{"n_head": 4, "n_kv_head": 4, "activation": "relu", "positions": "rope", "parallel_block": false, "init_std_up": 0.0235}
MLP neurons of a small language model. Each row is named by its layer, matrix (up: input weights; down: output weights) and neuron, and shows model dimensions 341-468. Each number is 128 + 24 x the weight over its row's rms, rounded and kept within 0 to 255.
After each neuron's rows is what it responds to, as a language model described it from the Wikipedia text at the highest values.

L4.up1836 [199  85 144  82 139 136 157  59 104 116 123 108 107  98 119  82 151  93 152 147 133 116 150 124 170  96 112 147 144 142 160 100  98 145 121 132 115 136 113 126 159 126 155 147 113 114 173 108 167 142 147 145 131 127 149 132 106 118 156 141 103 123 140 117  97 166 114  81 123 123 123 110 109 122 134 113 149 143 115 154 161 137 157 143 109 138 102 127 123 158 120 119 145 132 127 118 119 153 137 132  94 139 104 122 147 148 175 142 158 121 118  87 126 115 121 116 138 124 102 119  98 126 185 136  87 126 124 147]
L4.down1836 [149 144  83  86 154  93 137  98 121 150  87  95 139 110 108 130 131 130 173 164 112 103 157 123 108  50 163 118 127 139 201 138 123 136 110 161 129 110 108 113 142  65 142 130 131 107 121 131 128 175 141  67 152  81 115 146 102 120 181 128 161 125 147 102 133 128 114 126 152 117 116 128 141 113 119 113 122 102 126 156 139 120 148 114  92 154 128 127  89 140 140  88  95 166 109 123 110 151 120 162 163 124 116 137 142  81  99 132 139 135 122 132 125 158  97 135 174 105 118 150 131 130 135 140 129 137  93  99]
Responds to: Start of new item

L5.up1510 [148 105 110 104 159 111 114  98 135 162  91 142 144 122 127  66 112  56 128 145 142 134  97 133 186  86 191 131  98 122 147 141 188 181 128 115 146 136 113 106 119  89 170 133 101 164 154 132 120  90 147 129 162 147 115 131 138 122 117 135 112 139 126 125 104  76 124 146 115 150 121 116 107 106 129 133 147 114 148 119 143 175  92 147 130 106  92 140 145 133 151 101 149 146 117 178 141 111 156 122 131  93 127  76 125 135 106 130 130  97 106 173  88 100 124 162 103 104 113 133 134 108 121 104 181 156  88 133]
L5.down1510 [152 115 134 152  96 121 100 138  97 111  95 117 125 111 168 107 133 171 154 148 141 121 127 112 135 126 108 127 136  87 124  83 114 104 142 167 156 124 143 177 130 154  91 130 156 133 127 152 119 128 129 132 104 113 134  67 142 119 150 107  95 113 133 185 145 143  96  87 143 139 137 145 147 153 116 136 115 155 113 152 110 143 182 104 110 110 164 149 118 129 173 126 127 131 128 173 113 115 121 166 116 104  84 147 135 145 152 168 164 134 107 123 100 151 129  95 160 128 156 105 117  82 123 154  87 128 137 116]
Responds to: Sports stats separators

L5.up2017 [107 111 144 191 162 109 117  92 109 133 120 126 102 113 129 122 138 128 146 175 131 143 127 111 156 114 165 142 105 132 119 122  90 172 156 152 153 140 108 142 149 106 143  88  93 111 132  93  93 127 128 131 127 123 131 132 144 151 168 120  99 185 173 117 121 125 137 132 149 150 143 144 151 141 122 131 151 101 138 134 117 145 113 194 137 107 109 117  94 121 122 128 149 112 185 123  74 101 104 117  84 138 134 107 150 140 153 144 140 165 159 119 135 132 155 121 134 129 117 190 135 169 131 102 122 144 141 171]
L5.down2017 [ 74 122 102 127  99 155 143 145 163 133 123 143 162 117 145 116 143 124 114 190 151  71 149 141 132 118 122 143 113 139 153 125 104 128 129 150 155  94 127 131 138 136 127 139 112 112 114 116 133 101 123 137 136 130 176 111 167 110 151 125  81 156 144 118 178  88 119 115 132  87 122 169 151 128 160 119 142 144 157  94 138  99 118  94 142 109 139 138 102 167 103 122 157  69 110 151 142 124 131 136 131 152 147 109 108 132 126 131 145 100 137  77 184 112 138 119 124 138 101 184 142 123 130 154 151 153 130 135]
Responds to: Indefinite article "a"

L4.up1091 [135 136 193 134 101 147  96 125 142 156 129 170 101 115 150 173 163 110 129 162 131 142 121 133 118  79 147 124 158 135 138 150 128 124 119  97 138 109 143  81 116 157 166 120 133 132 150 103 132 153 142 114 117 131 152 127 109 116 124 135 195 128 157 118 110 117 129 108 164 117 132  63 122 101 138 106 169  72 104 121 133  93 160 123 116 105  96 109 134 113 121  98 132 136 155 114 137 169 114  93  78 123  80 143 120 140 156 142 165 127 171 119 104 142  94 150 132 130 120 166 136 109  73 158 146 220 136 156]
L4.down1091 [122 114 129 175 164 136 160 133  99 126 165 129 129 106 153 118 132 141 149 166 118 131 123 142 190 156  61 178 140 148 116 136 134 119 151 141 134 131 122  96 152 104 102 104  78 113 148 131 163 102 117 135 155 112 121 115 130 125 145  88  86 127 120 125 114 135 140 103 108 146 145 153 119 134 146 136 117 126  86 109 124 168 136 188 150 117 170 144 134 132 120 154 141 122 106 145 149 136 129 110 136 110 150 131 123  99 119 141 121 154 127  90 186 133 123 145 139 131 135  93 137 127 124 152 133 137 142  98]
Responds to: Start of names and phrases

L3.up301 [133 144 143 131 133 153 165 161 114 116 113  91 121 131 157 131 117 102 148 142 153 125 126 151 131 106 142 169 157 128 165 106 128 128 106 112 103 118 115 152 115 147  61 116 130 103 128 126 130 125 183 124 122  97 103 104 132 159 101 155 175  82 162 112 128 166 132 128 142 119 122 107 156 149 113 173  93 121 130  93 127 199 148 189  85 122 198 131 122 143  98 123  79 134 151 111 134 143 106 121 152 144  87 132 145 151 139 120 111 163 116 147 124 115 117 124 158  99 127 165 139 153 148 134 124 152 133 140]
L3.down301 [136 105  91 103 163 126 106 118 141 144 149 140 118 121 153 128 136 140 130 168 145 132 126  95 115 106 110  83  70 144  91  85  78  90 115 109 123 119 134 171 152 108 111 164 128 116 144 143 111 151  91 149 134 129 146 103 155 112 111 102 143 136  87 106 101 106 122 124 169 184 104 148 105 149 132 116 107 123 115 101 133 101 125 114  98 154 163 162 132 121  89  67 124 131 120 151 125 124 105 144 126 140 156 156 127 132  67  97 118 136 135  90 146 130  87 129 149 123 123 112 112 137  99 125 144 133 128 131]
Responds to: Mid-word fragments and population verbs

L3.up1696 [ 87  94 122 166 114 132 152 131 117 135 142 172 102 127 119 114 109 127 130 117 134 143 105 143 160 121 117 103 107 136 157 124 112 137 139 144  91 125 104 137  70 146 155 187 153 112 114 154 125 153 128 118  83 111 109 165 131 157 138 113 101 154 106 123 151 127  94 110 114 144 137 155 135 135 131  89 144 112 116 161  92 129 150 111 112 154 139 140  75 123 102 127 149 124 121 149  81 133  98 135  99  93 124 154 157 117 109 151 134 138 167 138 139 111 152 112  94 127 140 145 119 142 142 137 135 121 133 121]
L3.down1696 [126 117 128 150 167 177  97 128 144 113 116 106 192 119 172 123 150 138  82 151 125  89 101  80 135 142 137 129 115 133 133 130 111 144 120 150 174 134 136 114 101 139  95 164 167 144 139 109 143 123 120 125 150  92 194 164 151 135 105  99 158 120 158 154 127  94 126 132 135 114 129  87 162  74 164 147 168 129 133 116 100 160  86 142 153 129 150 149  96  88 121 120 121 117 109 121 146 141 131  96 161  71 129 168 101  99  94 125 192 115 122 144 143 131 131 148  83 143 125 143 161  95 136 119 162 103 131 108]
Responds to: Word-start pieces

L4.up267 [159  85  71 118 127 100 154  98 139 125 152 136  81 106 151 141 116  99 140 131 183 154 112 104 114 133 140 134  99 129 128  91 151 154 134 126 109 106 157 144  98 135 103  90 144 138 118 111  72 114 147 121 131 118 132 144 113 155 202 124 137  83 113 131 127 107 116 155 129 135 122 103 127 112 135 171 153 149 128 132 125  70 116 116 122 108 164 161 158 131 114 136 115 117 107 151 158  99 135 117 106 127 103 115 169 118 156 138 101 102 158 154 137 124 133 131 157 156 126 143 145  85  83 144 145 121 119 114]
L4.down267 [147  86 170 153 138 151  84 126 161 114 122  90  99 128  92 125 142 104 126 134 104 125 142 151 118 126 164 135 164 181 152 136 132  99 119 140 173 169  77  91 124 124 112 132 152  99  97  78 136  96 114 134 147 144 172 133 146  73  76 165 147 165 156 117 134 104 166 109 121 149 101 137 112  88 134 109 114 121 146 143 185  76 109 133 159 145  99 113 132 161 152 124 105 136 128 146  94 118 110 114 120 165 126 167  97 123 120 119 124 135 161 151 178 175 116  99 118 136 133 110 149 156 100 120 111 123 138 145]
Responds to: Word and number endings

L5.up1928 [142 140 118 166 157 190 111 126 120 139 125 137 128 101 127 117 113  67 102 120 121 163  76 129 160  98  89  58 127  99 142 122 102 133 135 125 139 153 146 146  96 143 171 126 139 116  61  83 128 112  99 125 126 111 100 154 136 125 153 124 110 145  94 134 134 105 118 150  91 128 122 147 139 134 158 142 130 131 151 145 121 154 146 102 126 102 115 117 145 112 162 169 107 149 122 125 111 115 152 126  94 126 119 150 122 123 144  96 102  74 116 110 164 123 130 157 111  84  74 122 113 117 113 131 145 102  76 130]
L5.down1928 [140 122 105 151 140 144 130 134 124 116 139 125 114 171  92 135  89 128 111 146 157 126 113 123 113 142 167 133 173 116 128 146  85 140 127 131 132 141 123 123 109 186 121  99  97 135  95 131 107 124 101 122 155 142 126 125 133 154 148 101 133 111 109 127 155 131 131 180 136  89 127 139 159 105 152  98 128 142 112 138 109 118 165 165 124 143 102  85  90 132 150  99 139 145 119 155 146 137 105 136 144 112 115 125  88 136 145 106 137 147 129 183 139 162 176 168 175 131 110 118 128 125 123 129 175 147 126 135]
Responds to: Counts and name fragments

L3.up1452 [132 159 135 198 106 100 193 127 100 183 111 137 102 136 128 108 124 145 132 152 125 153 109 108 101 127 124 134 104 122 135 121  90 141 147 143 143 147 112 185 127 167 158 127 129 146 117 129 166 104 125  99 102 128 134 124 111 121 140 138 103  86 127 134 133 122 175 141  95 121 118 109 119 142 130  79 159  88 162 139 146 137 125 136 131 116 120 117 115 133 167 124 124 146 142  92  93 148 143  92 106 114 129 166 108 107 101 109 124 117 130 144 107 104 100 104 128 133 140 103  61 124 134 129 157 111 145 141]
L3.down1452 [112 114 145 140  89 124 122 121 148 131 111 130  99 123 126 109 142 144 133 117 114 102 127 140 169  90 146 155 156 142  68 117 109 130 134  96 103 135 159 139 119 170 122 125 133 113 115  77 143 153 107 152 135 115 145 162 125 124 126  69 133 148 111 135 135 168  99  87 127 155 132 133  96 162 104 175 153 124 140 108 129 146 123 124 151  89 148 146 132 158 128  90 146  80 152 129 116 102  72 134 125  81 147 175 102 124 134  96 100 113 130 116  90 164 182  99 146 113 103 115 156 148 169 109 135 170 137 148]
Responds to: Mid-number digit chunks

L3.up2035 [106 112 158 104 110 146 135  85 138 114 155 137 109 115 142 131 112 111 134 131 123 111 131 125 102 110 154 113 126 140 141 115 114 161 163 117 105  98 111  84 105  95 129 132 122 136 104  93 118 151 150 172 186 140 111 117 109 120 141 135 109 132 128 151 113 145 124 136 107 133 140 142 131 146 137 117 116 143 184 125 122 162 146 115 157 148 176 155 147 108 129 136  47  81 137 160 143 150 176 124 146 129 104 147  93 124 153 181 113 122 126 154 112 122 148 118 137 125 161 102 142 122 127 136 131 130 137 190]
L3.down2035 [108 147 109  73 108 118 141  96 136 143 148 103 126  70 149 140 143 104 157 116  85 130 111 111 110 171 105 161 149 120 115  99 146 123 165 138 148 142 115 141 134 158 126 126 108 138 152 130 122  86 158 119 118 129  72 171 129 135 110 163 113 147 107  50  90 112 134  98 103 109 111 136 130 117 129 118  87 177 134 129 132 117 142 131  85 167 126 179 118 113  70 157 100 110 120 137 147 144 125 145 157 111 162 113 104 109 130 152 153 121 110 156 165 118 119 131 101 115 156 127  86 122 101 156 121 119 160 167]
Responds to: Quantifier and partitive connectors

L4.up332 [144 144 139 135 134 111 130 114 117 111 130  93 141 122 145 141 144 173 147 165 120 106 163 159  88 133 136 153 149 127 139 140 122 115 162 120 153 162 132 144 120 141 133 138 153 128 151 106 141 135 109 102 113 136 136 165 100 137 109 122 159 149 121 179  96 178 125  96 109 137 141 124 105 170 130 100 170 136 122 151 117 107  98 132 143 172  85 115  93 150 111 140 137 167 117 148 143 107 163 128 140 140 101 106 126 113 142 164 103 159 131 120 124 144 120 118 107  88 161  89 126 141 104 171 124  86 188 172]
L4.down332 [128  64 149 132 137 109 132 130 113 133 104  82 141 127 155 150 161 119 118 118 115 116  91 171 103 143 107  91 159 116 131  94 171 126 120 121 114 110 153 163  98  93 131 120 150  88 136 118 112 149 143 123 138 141 128 118 105 128 109 126 127 174 143 159 100 159 112 136 114 106 159 116 153  82  96 146 139 166 133 154 131 169 158 131 153  82 147 144 144  91 143 114 153 120 114 153 165 119 136 175  95  98 124  71 133 144 157 157 131 104  90 135 118 115 130 103 121 111 148 147 141 106 178 117 117 110  89 112]
Responds to: Mid-name word pieces

L3.up1031 [178 132 148 127 102 143 176 165 137 101 123 143 160 140 123  96 102 116 115 146 124  98 141 106 143 104 147 129 135 134 141 113 177 137 132 182 181 163 107 134 119 133 118 135 127 117 141 128 160 141  94 113 127 157 130 142 176 117 106 127 126 109 164  95 132 102 164 119  84 120  92 130 141 105 124 124 135 154 123 100 164 138  95 126 156  95  72 151 159 135 100 135 139 152 117 100 109 121 179 110 117 120 132 122 121 115 117 131 125 151  96 145 152 143 160  87  95 129 157 165 118  96 124 161 135  62 128 119]
L3.down1031 [109 134 130  95 168 116  82  89 130 156 111 129 107 105 109 136  97 142  99 126 145 134  69 156  82 100 160  96  92  98 143 106  95  94 141 107 128 113 131 148 119 136 161 131 144  90 125 170 129 130 140 110 142 116 101 155 141 166 140 114 170 127  77 178 147 123 166 124 144 123 101 154 115 118 128 142 116 118 130  95 126  54 112 154  99 137 107 103 130 130 114 131 122 100 168 150 171 110 143 128 125 145 124 138 186  95 170 100 113 136 142 132 153 113 144 136 162 133 117 159 140 139 129 147 149 176 188  88]
Responds to: Final digits in tables

L5.up1367 [146 110 112 145 110 137 142 129 117 199 136 129 133  64 149 111 147 117  92  91 118 108 133 121 117 103  93 155 144 141  95 148 119 137  87 143 121 135 105 130 101 142 131 136 110 159 156  87 153  65 171 149  65 104 155  99 112  91  95 128  92 131 119 124 118 150 128  90 107 162  90 104 123 148 164 163  97 131 152 116 131 125 109 123 141 143 136 149 127 130 122 143 183 117 117  95 129 141 105 173  88 117 136 110 112 104  88 117 130 101 112 115 122 150 125 139 153 115 146 130 151 105 107  91 137 141 113 137]
L5.down1367 [107 141 118 127 131 125 140 123  97 130 147 151 127 159 129 115 157 148 119 117 152 169 116 133 132 109 136 112 157 163 122 156 158 125 146 130 157 159 132 100 115  87 145 132 141  69 124  85 174 151 155 163 122 138 135 145 147 153 114 122  99  98 128 102 124 145 129 119 142 152 143  93 119 123 174 103 113 153  98  92 114 154 196 118 121 118 153 126 123 122 131 109 126 163 138 124 135 164  80 100 159 110 157 130 130 158 163 115 112 119 132  75 144 157 118 129 121 112 125  97 117 126 112 105 145 132 166 113]
Responds to: Diffuse content-word onsets

L5.up2046 [152 141 134 144 160 110 109  98 148 158 158 142 138 130 125 126  45 135  99 123 117  99 145 156 136 106 166 146 126 119 155  70 148 111 148 134 132  85 166 121 115 126 123 154 126 142  90 125 144 119 100 130 109 100 138 171  89 106 120 134 135 146 104  98  98 149 111 124 139 159 151 165 105 125 143 134 113 102 151  95 162 130 132 152 115 122 125 139 132 128 108 120 151 155 167 131  71 114 106 100 111 147 153 140 144 119 126 128 127 159 128 120 125 102 129 141 117  97 140 110 103  71 122 106 122 121  97 149]
L5.down2046 [143 112 140 123 142 144 137 151 146 117 132  97 144 114 136  88 136 138  91 128  87  93 110 161  74 121 143 111 151 140 125 121 147 148 127 153 152  97 129 133 140 121 169 131 130 119 124 143 123 153 147 131 155 162 112 127 141 106 158 122 135 114 115 119 150 117 131 100 107  86 122 122  73 204 154 140 141 142 148 114  78 159 137 149  85 155  94 133 126 169 141 149 166  98 116 149 127 117 115 114 114 137 173 102 159 140 101 138 137 133 142  80  97 122 128 130 160 120 109 149 133  86 126  80 115  83 110  89]
Responds to: Word-start fragments, suffixes pending

L5.up69 [106 106 121 140 156 112 153 124 134 126 111  85 170 127 141 127 163 150  88 146 163 109 112 139 110 129 148  77 130 114 129 108 135 141 119 166 139  89 134  96 138 127 126 133 111 140 103 138 141 139 156 114 131 128 134 138 143  88  85 111 102 118 144  89 123 165 163 124 136 155 118  92  78 113 135 107 132 136 132 143 134 117 152 139 121 121 124 110 142 112 137 114 131 191 115 133 152 122 147 136 130 112 146 121 166 169 179 149 151 143 180 152 122 135 135 142 116 174 129 106 137 123 124 147  83 106 133 130]
L5.down69 [122  97 104 126 131 135 114 127 110 133 137 131 137  82 151 127  96 103 161 122 132  70 173 147 143 147  94 149 129 115 118 110 159 123 101 155 120 110 107 172  70 138 139 101 136 109 134 171 116 103 123 154 169 149 155 119 101 173 116 112 110 111 158 125  91 150 130 139 106  95 116 124  93 137 112 120  99 128 102 123 146 148  85 145 145 130 133 160 131  99 130 119 133  80 126 134 103 110 126 144  95 137 130 118 111 123 149 155  95 140 135 133 147 153 138 115 159  90 147 182 117 165 145 113 154 135 150 100]
Responds to: Mid-name word pieces

L5.up1232 [103 138 137  64 159 103 162 142 142 156 117 167 119 106 160 101 107 126 132  94 127 119 144  89 114 119 127 134 167 134 106 146  76 108  99 128 171 143  93 118 136 137 112 195  62 147 148 145 133 160 124 141 133 126 133  99 110 143 159 106 162 130 138 165  85 109 122 151 127 122 118 101 119 111 120 112 119 110 112 149 102 201 149 143 179 162 105 140 161 167 153 150 151 132 108 141 178 135 142 170 110 110 125 139 129 119 143 119 151  95 111 152 126  98 134  78 179 124 141 134  96 115 165 140 144 110 125 114]
L5.down1232 [163  66 143 125 151 125 106 112  72 134 133 102 102 106  89 117 172 127 116 138 115 111 140 147 119 141 116 122 104 148 144 152 156 109 157 144 103 114 126 171 137 125 129 105 141 128 109 135 149 127 120 145  86 141 138 150 150 136 135 138 122 153 114 124 135 140 112 143 143 164 183 135 136 131 126 118 124 180 165 147  91 110 129 144 122 146 115 139 115 137 152  91 143 125 190 109 153  99 130 104  83 111 113 128 171 118 134 135 117 140 162 109  79 109 167 170 121 137  92 120 136 145 186 104 124  89 132 146]
Responds to: Proper-name opening fragment

L4.up392 [141 123 106 109 182 161 183 103 124  84  40 147 115 136 153 144  82 100 111 100 155 150 106 126 129 161 161 149 111  88 142 140 105 104 153 140 115 110 113 150  98 155 122 148 128 123  97 116 140 147 151  95 113 100 162  98 111 141 110 145 163 128 160 138 129 130 138 135 107 122 141 142 120 136  92 111 160 107 168 106 143 179 156 127 113 138 116 123 121 128 125 151 113 138 118 146 105 122 125 114  95 117 129 150 103 118 145 113 101 107 126  88 176 115 135 101 136 168 133  99 133 143 139  89 117 160 138 151]
L4.down392 [ 83 169 155 118 120 160 117 113 142 135 111 132 131 132 116 133 141 155  98 166 111 104 116 132 128 111 172 115 148 183 138  74 143 141 153  94 124 104 116 182  90 126 135 114 174 145 140 109 122 151 143 149 124 142 111 137 113 109 122 134 107 133 138  98 159 164 148 157 124 134 109 116  79 110 176 137 161 145 144 133 114  95 104 136 143 182 133 110 164  95  95 136 112 114 174 140 108 127 148 107 147 120 171 170 118 104 156 147 136 137 104 116 125 146 110 121 103 123 136 158 117 174 136 106 140 159 134 136]
Responds to: Mid-number digits, career verbs

L4.up626 [137 112 176 152 172 135 135 124 202 150 146 189 134 110 141 113 127 127 121 184 179 133 118 165 145 168 172 173 168 122 119 121 111 133 131 110 137  98 112 110 160 150 117 128 146 119  93 131 137 122 115 123 156 154 127 126 137 109 148 131 115 109 131 115 120 164 108 125 138 128 102 171 122 127 150 157 167 106 114 101  82 155 145 137 119 136 162  95 110 135 112 163 133 152 112 114 119 120 121 150 107 112 136 132 145 117 100 113 103 119 137 138 100 145 128 156 145 182 146 143 124 151 102 122 140 139 172 168]
L4.down626 [152 129 155 134 111  87 191 102  97 145 140 125 165  94 153  55 136 132 135 119 136 100 172 137 162 155 134 143 141 139 144 135 138 146 154 145 182 169 119 123 164 134 102 129  93  89 131 131  89 136 163 116 208 122 158 119  88 163 133 154 140 156 166 113 158 102 119 122  82  99 100 167 155 142 148  90 163 109 117  83 117 136 110 125 104  91 134 110 137 142 129  97 117 127  64 127 102 155 176 109 133 131 127 139 104 169 133 142 152 107 184 134 132 153  97 156 116  74  81 135 152 114 103 202 138 132 133 112]
Responds to: Word-initial letter "A"

L3.up1682 [128 147 121 141 107 146 148 114 141 161 155 140 105 139 120  87 126  82 100 146  98 105 126 116 116 126 139  98 145 158 118 125 141 122 166 123 108 106 112 111 149 102 125  99 145 102 141 140 167 107  90 122 114  84 173 125 142  90 155 129 100  98 124 121 100  77 123 112 148 140 130 104  85 124 119 118 146 131 120 141 116 113 130 120 118 102  85  94 136 122 149 131 106 128 137 122 141 142  82 132 164 121 106 100 137 115 129 118 104 178 101 155 144 134 160  90 117 113  89 109 139 137 173 106 152 121  65 131]
L3.down1682 [ 84 141 124 121 142 170 112  96  75 148 149 107  86 115 173 130 141 113 139  82  97 162 123 109 136 142 140 136 146 145 163 136 155 112 119 137 127 168 135 149 138  90 104 208 146 148 154 138 123 145 126 133 120 159  84 112 147 147 110 127 142 110 105 133 156 123 123  98 108 114  93 142 140  96 160 133 126 131 104 114 121 121 149 137 113 131 125 118 130 136 149  93 116 129 138 140 173 141 123 138 112 143 122 138  92 123 133 120 169 166 112  68 132 121 108 141 108 152 160 126 133 129  61 116 180 142 108 143]
Responds to: Word-initial split fragments

L3.up1123 [ 91 103 160 140  99 141 144  95 172 131 146 106 153 140 120 105  97 168  95 154 157 134 163 117 185 126 121 108 108 156 145 132 155 162 152 136 116 102  92 101 155 134 129  61 127 122  86 101 132 137 119 134 140 124 131 131 152 143 148 122  80 153 118 189 150 110 111 110 128 159 116 162 112 117  61  99 139 138 133 108 153  89 116 124 113  99  91 126 139 131  92 143 121 148 142 111  82 120 166 148 106 194 114 154 130 160 155 128 122  94 125 136 151 150 136 143  77 128 170 145 133 105 126 157 102 133 159 137]
L3.down1123 [110 120 133 147 159 141 142 164 121 153 105 132 189  89 110 110 149 174 129 154 144  81 104 122 134 101 139 122 149 119 171 107 123 136 172 122 196 158 128 150 151 137 126 126 106 119  98 171 135 108 169 113 166 138 157 121 133 104 117 161 124 101 121 140 167 114 128 147 105  95 112  96 128 140  89 136 105  93 155 151 109 119 144 153 113  95 137 116 102 123 130 124 162  97 154 151 112 154 117 119  86 124 135 154 143 142 126 127 119 110 136 167 152 118 118 132 123 164 145 143 126 176 150 195 134 116 193 152]
Responds to: Indefinite article "a"

L3.up1831 [166 127 154 137 112 109 126 138  91 194 118 127 143 173 113 106 110 152 146 153 134 112 143 131 137 124 135 133 110 116 140 106 122 147 139 146 142 127 113 166 136 146 149 101 162 145 154 135 140  99  95  89 143 127 104 173  81  82 114 123 102 132 120 166 144 145 139 169 119 142 142 158 136 138 148 115 153 100 103 155 157 158 123 165 175 148 146 102 140 152 121 129 116 135 167 105 140  95 128 134 171 144 105 124 130 102 149 143 113 123 114 124 130 112 122  88 145 116 113 126 155 137 116 153 109 127 112 114]
L3.down1831 [163 151 118 107 160 122 157 144 129 130 102 151 134 178 111 148 136 199 108 127 158 117 146 117 165 134 113 121  89  96 144 126 119 146  80 141 147 120  85 162 155 155 156 156 118 107 123 109 111 131  97 100 153  96 136 104 126 119 167 175 155 120 121 128 147 167 139  84 177 129 135 172 141 103  89 147 113 115 155 140 126  88 156 110 116 118 143 142 121  98 165 117 103 125  92 138 125 133 148 100 167 114 155 134 142 142 132 111  98 166 137 143  96 123 165 117 129 127 127  89 129 122 114 132 164 128 156 148]
Responds to: Word-start fragments

L4.up1283 [ 99 129 133 193 106  92 144 104 139 130 114 149 122 150 163  84 123 112 143 110 108 186 147 124 170  92 125 129 119 141 135  82 122 127 131 119 123 147 146 104 116 130 125 162 113 102 160 145 148  96 124 109 119 156 161 116 108 123 143 135  90 156 136 166 150 106 166 149 117 133 120 157 113 123 117  83 148 143 167 147 108 147 120 118 140 128  95 133 127  67  64 134 143 159 131 113 106 136 138 140 129 141 174  90 106 126 202 138 126 172 116 115 109 164 105  91  95 150 114  95 124 101 155  95 133 137 116 155]
L4.down1283 [ 88 111 137 173 117 141 123 124 152 131 110 185 170 136 155 113 161 165 100 128  93  72 151 108 149  95 140 150 139 141 137 125 151 116 132 100  83 114  85 152 134 119 138 107 128  94 142 114 150 110 162 134 128 116 158  83 137 158 138 181 106 131 102 146 164 140 144 116 169 134 126  94 158 143 133 131 147 112 162 141 165 129 136 141 140 155 179 192 125 115 176  87 154 106 109 106 162 161  94 122 100 126 106 115  85 165 160 152 127 122 134 117 144 138 102 113 165 110 147 181 163 156 142 171 160 133 129 152]
Responds to: Word-initial "a" pieces